config.toml
n_layer = 25
d_model = 192
n_head = 2
n_kv_head = 2
head_dim = 96
d_mlp = 768
vocab_size = 2048
activation = "squared_relu"
norm = "rmsnorm"
norm_place = "pre"
norm_eps = 1e-06
positions = "rope"
rope_base = 10000.0
rope_fraction = 1.0
qk_norm = true
attn_scale = 0.116
bias = "none"
tie_embeddings = false
parallel_block = false
extras = ["capped logits"]
init = "normal"
init_std_qkv = 0.0301
init_std_o = 0.0301
init_std_up = 0.0301
init_std_down = 0.0
optimizer = "adamw"
lr = 0.00275
beta1 = 0.9
beta2 = 0.98
weight_decay = 0.092
lr_head = 0.00605
warmup_steps = 215
schedule = "wsd"
decay_fraction = 0.496
decay_shape = "sqrt"
final_lr_fraction = 0.05
batch_tokens = 32768
seq_len = 1024
doc_mask = true
train_tokens = 258200000
steps = 7880
dataset = "wikipedia_en"
MLP neurons of a small language model. Each row is named by its layer, matrix (down: output weights) and neuron, and shows model dimensions 0-191. Each number is 128 + 24 x the weight over its row's rms, rounded and kept within 0 to 255. Numbers have three digits each.
Before each neuron's rows, "fires before" lists the tokens most often just after its 100 highest values on Wikipedia text that the model never trained on.

fires before: ",", " the", " he"
L18.down353:127100120141116122124147131101129115105079135126117101140106148095135135118125117158143082148142106150151166116148090148090113083138141125104119137136141098158115126141130165133089141128116148143123118156119138094151116190157076099141070142150096112126172110105132107152109089146112092134089130119102122140136126157104133115163146156154114166119093146126134136174165064115098088132177100150123147094149157134174131056114118169133133127133155103121138176116102080110105126091150133133124143120067141133129134094140152109111115128127144124159143149148107111133126110113141115110

fires before: "s", "ed", ",", "ment", " of", "able"
L16.down138:100153088122150157130107112155123132096101130152101117105170138132096174114116145129114139136149104137102170148122105135144108118138143120171124092157151103132117133096090101154143084127154169109162130157091181120108114115134124116108100137163129166131118157133115125135125127130125121192120141161098111109128135121107137162130158149092109104098146132118147136143147146137141130122166141117196126105126140082157174113126122136145102085094104132134193132088147144169118132105146127138106153141136106150096112127148126125156138112110106162136155137059156074083154088137114141119

fires before: ",", " the", " he"
L9.down89:150119126146128091167133105159135118106098152090118132116140100133089125139109126131085066144098166124191187134156121124099142109112156131136103105151130167153145121167083147172141146128143068082141148156105161136109122161087114113120111109142132120132157153106172083096114115157069127143126088115100116146104088188158131135128135112165113132154116155134130145133157105133133114126150123170142136149121135131145148107127141120143174127190151127161121162118119119123114159128122140149148109115105117124123139088112163111128108153134138133149121097095096149113116159112138104139

fires before: "es", "e", "ed", "s", "ing", "y"
L18.down423:110132143091125195076164139106157149135124112107152147129152150114134115162163102113130124116075154149121123163129123128149100122155125149102071143150122128149157151109173127151131121102119090091159158146147100108148114115145096112141133144127091119137100128103130159133085118216112108167158109135125146149094131134152192097116164124128121162141141115133123147122134169132127140098105116098126109122163133141146161173153141131106124105115093165126118101155157095112161130102118137116136184152125128152137136151141139127100114116087147108096164116147115128132163121173147105131

fires before: "al", "ment", "s", "out", "ar"
L16.down244:126118097170107168136152170106143139109147128156106112108111138163138145154074164156083162149141136093132157134123130189109125083158145142156104125152167084149141140106118121139125139152155157119108121104135114105125135097146111116154106124141104146066123127115085132150125132107126130165112094117080114150117157119092095109138129164102113132161133117088131120127153101123139161123152139124157114077115123136159146149154136127121100139128118124144130131090119122079065145099155106146087127120109130105168157117131149154084146122131101160138128142080140106097180100088134130149

fires before: "===", "==", "e", "al", "|", "ction"
L9.down220:125138113110188116155136119141174103148149136108114134117130150082159121138177133140116091147110126121125165160132177141131112136119149139125102122130098119139158121173132114121161145144125100069172137105071150092164148138107101094137131136135117118101111140105142120108125145089105131113140102152150124125102105123139106110144147142115109089147058124070137135123142120153154106193123127194084099107087130177152125126145094180115132137167119141098122174133149134160156129122110122148106119152136156119080116127132153119116090136156101126152131111116151111136127118099141109130

fires before: "k", "it", "l", "ing", "ade", "in"
L10.down649:139159116107162107122143080094105118128147150141118130121149159121122120138104129170152105115176128130142111128081157127155134103120122153122117143127120113146141131124131150130140165130160111153108122147132100189159081128127137144112104108115155131129134127124061093137173131127097145177191107123113108099127136141129122089128099160161146100078076117117067140141107163127096121156142118121144151104086081123113110118114133160139107155135107142112138100139143154120127173127149101146168119112138100135100120156117189106169147139105132128117154124131126081132164112129143138195

fires before: "s", "age", "al", "ve"
L9.down87:107111132100130134127092126135136155120141150124182114098117141126137128152098184141124092122105163154144118104125115165114117102087112146108148132109117094152165157122173175078137128123127133128118133145135078110133099137183119104158125115168117153167115122122108095134147142115111074123182150120080113121087119151118110144143119176098087127124147120117113115138112119093130149153142100142155092128149089221119133129124110141126143140144118165116135161119128131138102145139105125165100125092144167086109099124118120181103161125111115136133158142151128158103146138141146154100

fires before: "W", "ing", "N", "E", "°", "ed"
L12.down607:127158146134118101124121129127139126128152117163135177176149140099143100153164114135130113108114137155122145111120103197105100125101114124126119128158120148144113131128110155121153102163153124116152123148163116088124143134131093118158122102139078128098091132144065139138113131143121130153124129097124172176121118117168143139166106146151124185150081106153157146143128130110163103165145153155125115134169141141149106201105085141117133113102095158127107118147092124089137122119125117098135163151128137128162127109129138112106114147085143126136055081183123108135151131154138121097

fires before: "\n", "|", "---|---|---|---|", "|---|---|", "ed", "."
L14.down427:138138143146096169147109134150139171130111140142086148137182139128103112170140153165117138109132102149154183114131130134105142143114103146175088140157130128134138104125081150126148163173114133107143122131136127131131142108116145142151188146137094162101079158138112163125139166115125096156178091112117116088159078193129137166127104103115105116118151123102147099177126177151160139141136160121121122146131108122104119096103124130140138138130097146177122111124136115156123164149128146110150132129122078127086121117114179085125122159134156131103104133130153119176114117131115108143

fires before: ",", " the", " he"
L16.down334:138120143090127112159162076148104114153160109144123142151112155139106156159089164132129091157133122147150172146149157143103107129120141133137098124148134129124108154102129118141076104150078096095127125144132154104110140156118126106064142126155170131099130114078110103117113111129136150168154100115134087143107119152094101138139125107107103176140129143112153148103175140119115085125161092158116154133113125158093115123096092132121148139142102155147115171155140153117101133173117123113145117092092083123115123116110168182138113125164149112145111137159137152135079124104174122148

fires before: "in", "il", "b", "us"
L18.down657:146140141149104119058115158135139135193185125090088114134143144134132134140133142165098152145126164101093146156146122093142155108150109100122133144123105123170091136120155111131131115140106132094136130074123100162142117149118107131098103131147176065105123077110090135133149153109160116106117126144121094132127165111192157149143074129098149166110113140140107155106112146098117138127119175110103108138158115146127101152115111171102132125117120101146152118118113143133147116142145115155133091123144119143171122123096102127141070132100131108156149098167112118120106137107133158151

fires before: "in", "ine"
L22.down169:171160094145162124109088156134127113133167141141130121124140127090101120203144083117096121151125159155137163114158137123174107080138122107132125132154127121138130140105144133108138115122123158159144158153113074139136105144145129112135141080143105156143136090115116166138147111116138154120099109108114115122124124200143117118116141128117144130088110145109118172145140172076135111110096086134124155150115161100138137119110122176169131177111128116168125114149173135101138152151134110129129109116166129129171103133103111104165142115148118133082134096150070114110134145135120186121

fires before: " |", " ", ".", " people", " ("
L12.down115:138121151163113133114122055152137132142089141145153132154167119088089105121101162118140122122159171127137113136053140142111101117117123164110184112091127111117105100115138149124105127143164112126138135135147115142094132168094169162161149110107147160148134144142101135160091088110128126127171139100115124160149114094147097107111117118135142102130135169094125127096161145090138128120139102202136120112110102154153131111119111048134124105095155142130105135106105093110131095123143154181099133134145119124118142145106148125115146114108116083128141157141129147128128102100144140139

fires before: "d", " the", " a", "s", " "
L19.down728:127127132127165105165154128136128100137130154173166114105153069128126108133154134157129100119158128113157123133147146121059078101101101144182149113136120139124126145107115173179120121166137133115098127173124131130136131149132096130135140183064149139166106101087140130113118087141096129094133139081135116120132128154101107119139158119145145157126166128102073126119179106138133098120136138130119076160125128167128118083143120133128147137133112119124132162101111130156129136113120155158127108101108127096077152118062091135158132138122129129128103153097126155121130106098161125097

fires before: "ed", " the", "s", "ing", "ation"
L15.down123:132180113113129112170127102135141127148103112148091124160173150053165131134115126048088134129124136164126169137114132168154120106128141131129134126121169098133132124084143113161165094122120106079103137127117110157130123129127118163149111164155114125096156155159086129135133136079177130143115132112114133142089119133088145106117121121150101155095145149102136150104133152132107161145141106154132083148101107101082127120119135171145098127122150154120149134140150134117149135115172122159165142126163124127084111173111111148118110180137141173152127129148105114131137133151169135133

fires before: "\n", "[", " ", "."
L3.down374:124080095126105165109098113134172114179112135136116120153136113145108137154114151140146099109132134138158121086105153108135130094088106149167133101120091120129083128110087110141104144170152164138126078134163137115111133137131153155124142132105111105157112170099095110159156114161135132117179122081151120114147112104083165124116106125144107132170116138170122108128128151130172150100126141131106187112118153142119147107129117144117144153104100136129100151138156127104108116152189133063102163114103122122082136142131129143165097106098120146125137093138105150131092108113171147100

fires before: ",", "."
L18.down62:152094100128148121082175131141152148116084126202127113140146129148145100156108160168135089123149121113141185090127091147136138113160118119131119141113097156122134132139086107133123129160157094094150147187115087139138136171117122110114146126119131140125156135093125123118133121114123133163147126146145106136158108154116124104082134121134091153120100157111121155149145098134140104102149108184140104104124157132111138097088132143150121116114122142183120140129120130142149137103172144162167120098139092156109115126099143162129105149134086201129147167121119142121066118098115116120

fires before: "\n", "-", " ", "→"
L15.down442:044108121135110126121101126112155114141131111143112100141125146125115115111117135097121088153103130115146145121140135158164103120159148110152164128134116099127113140112108144126120150107129149122165144149150119076141097101143127144153155055124137145112086160145157149150145104089125170113112149125087136162138114115141116132084117145173177107156111138137142065098110139118165130127115132140158174130097158124159093102145161133110096160119132154111127133127165104120135148069153135103170121099137190101114158126134140105178107135151146139136128125122140112116169115126177148122

fires before: "ed", "ing", "ta", "pr", "ly"
L22.down736:141149129110121076160137106096125101145137129098101165111128139101101117109154128092127129111148157179134128131119099124101101116090111121125093134126112130137143073119133114156145115087192100174134118148101123111163083125076148144139116101112137147130121111113129154117159106156124122124090116114120147160098145115116159138104101119161126087095096141120149131133164123099123110138143134129103119115109154149135095089112137156126142138108126172124094134124103164102133135129131125129156148093133130127130136059167147131120197141175103124111080085156117099153161178144146167098

fires before: "s", " the", " to", "ment", "."
L12.down555:165111106098128131159119140139127164130139127139129111115124142115104138122083103112151114155167147147104131138122103157106147112139143138174145150158162092115156085109133155117183106130137112123125150104089125133113148141142151155119110143151141137136158173088160141137121134128124137155128162109073110092111149125144157127114109120124106155073157134126140143156179146152096134173161095155109108127130120063110136086103117127126119124083107150091152145120094162146091123066157086162136176132167124109121148124145145108151130136107143173136166129123107153077135113127117125167

fires before: "===", "=", "==", "ce", "|", "C"
L22.down725:076165130148186150108140124118108107146111123153156116116142151164119121081114111104152156103108102147109068123104140127129146105155144125160145096139095118103117108146142158129131123120152122081119153144098138071147122154090119160132152144133161167142118140108154144143155139126126131124097085178133140142145123137118105110147106101144076135126110131096112130127126149168156108139084131135127118134121107129173093126113123100183151152148096163160154165099166146134150145138093151164147114124122143102116166101130117097152121151168099144134128116167134155129171143113122133055

fires before: "in", "ate", "ine", "ot", "on", "ock"
L15.down288:155134148135102111119117146103111127138152069131103067139148157181103148162150103116112173102109086120147148175152104168105097119140127147174154099126166073152136161134161125141127083086140179138110148137119147158135097097116120126112137110147091123102139110127099151142164124153153131107143086111139141158129115112132101137140126139115132119155130124158125111181119149111144138127098102129090138124119171144153130132121099124122123084133130145164124072118130192137125111124118133139144072131140173098162131150089108129140101124105165141121119113162114132140105091096149129114

fires before: ",", " the", " it", " he", " "
L14.down602:191184100124118110142121096119132155112136149134099179143136083141136091136113124132115091142147127156187172087147145140115146103115159101164072084169151151098111124165159138147148108107115126118152105153154157119129131156122139133095127096153122132104130128116123141161100146135128126150151125100110106088120133146136158146143130097157080133163152123137152120149144154118126161129137101157096116156079129158130150028139085143143162161123127135146132139142130145123123119146140121144161140120102113127088113140123136111165131104109132129130108103112125111165153157167131103146

fires before: "ing", "s", "in", "N", " to"
L16.down604:150117117113163099105106170143134117144157121120121164175118163128156146104122154099163114182190154126123134127124111108128103131150112160139138119145118114155142099139142141112128132144173123116139124137162135183115126162177150157154104110139167135115141113148106144118171121133177123108157109088124102150124132144100145125113124105128133136104171165141129170123116083126121173149150142137152127135118123086112107119106127131146154090137122080115117088197127130134136100139170136164144145141143102109104134125106114098144145137101135215127097107134099137125144085173119155159

fires before: "a", "e", "ing", "ation", "ual", "ed"
L15.down387:128142159079092119117044157134136125138150126156104110176100180129074117128158129144092079139120120155128103142084149162111131122154120119153144124119114147152144124121147126144106117140128101126120150124177105169151134140132105137159071099103147148171117118134091140146136141122109144146135116122161181162108113104146109125131096122113122109175105108095118129141096127096133137090121135136152115116139134166157085151139132133127115136094152148144117144124131130142140109102078137154165174145098117086107126155133085134156112116103129200136126118113119132170112139138084119105

fires before: "in", "on"
L18.down548:158122096153087143090127169118163118146104122125127172137135168130153125173157114135127099117101151161129118159122157121148091127153149136161138118132133086168136163102129094094152134090155095108129175147098112172123088135176080080157147098155117148116128114129112140149104142136121133137146094137123144132127152156146155163068111152142163109105092122108091196132151155110134125134118120126126137121107112082145145096117126137128114130119110103101157082110135131130120094139093132133142115126149126075141115088095140138129105106128133181135102108173104094103098140139116124117

fires before: "in", "ra", "ran", "ri", "lin"
L19.down275:153129100136097136125146138114151171120126156121100112159102151140119169140127117109091120144127107171135143149151157108172094138117164117124152126143114085137132158096168132127140147078111152111149127132096155149144115111165069098134159108108124127123159119108151158167114140177143135090094120129083121100119138151133135160078131128150122125091116106137079194166123154081134125152144116121119133093124127115125115106157122126121081120136088141148124140102073150088095095119132108165135131119169133117110104102068127102135135112128120152183111134138124137102125112108118089105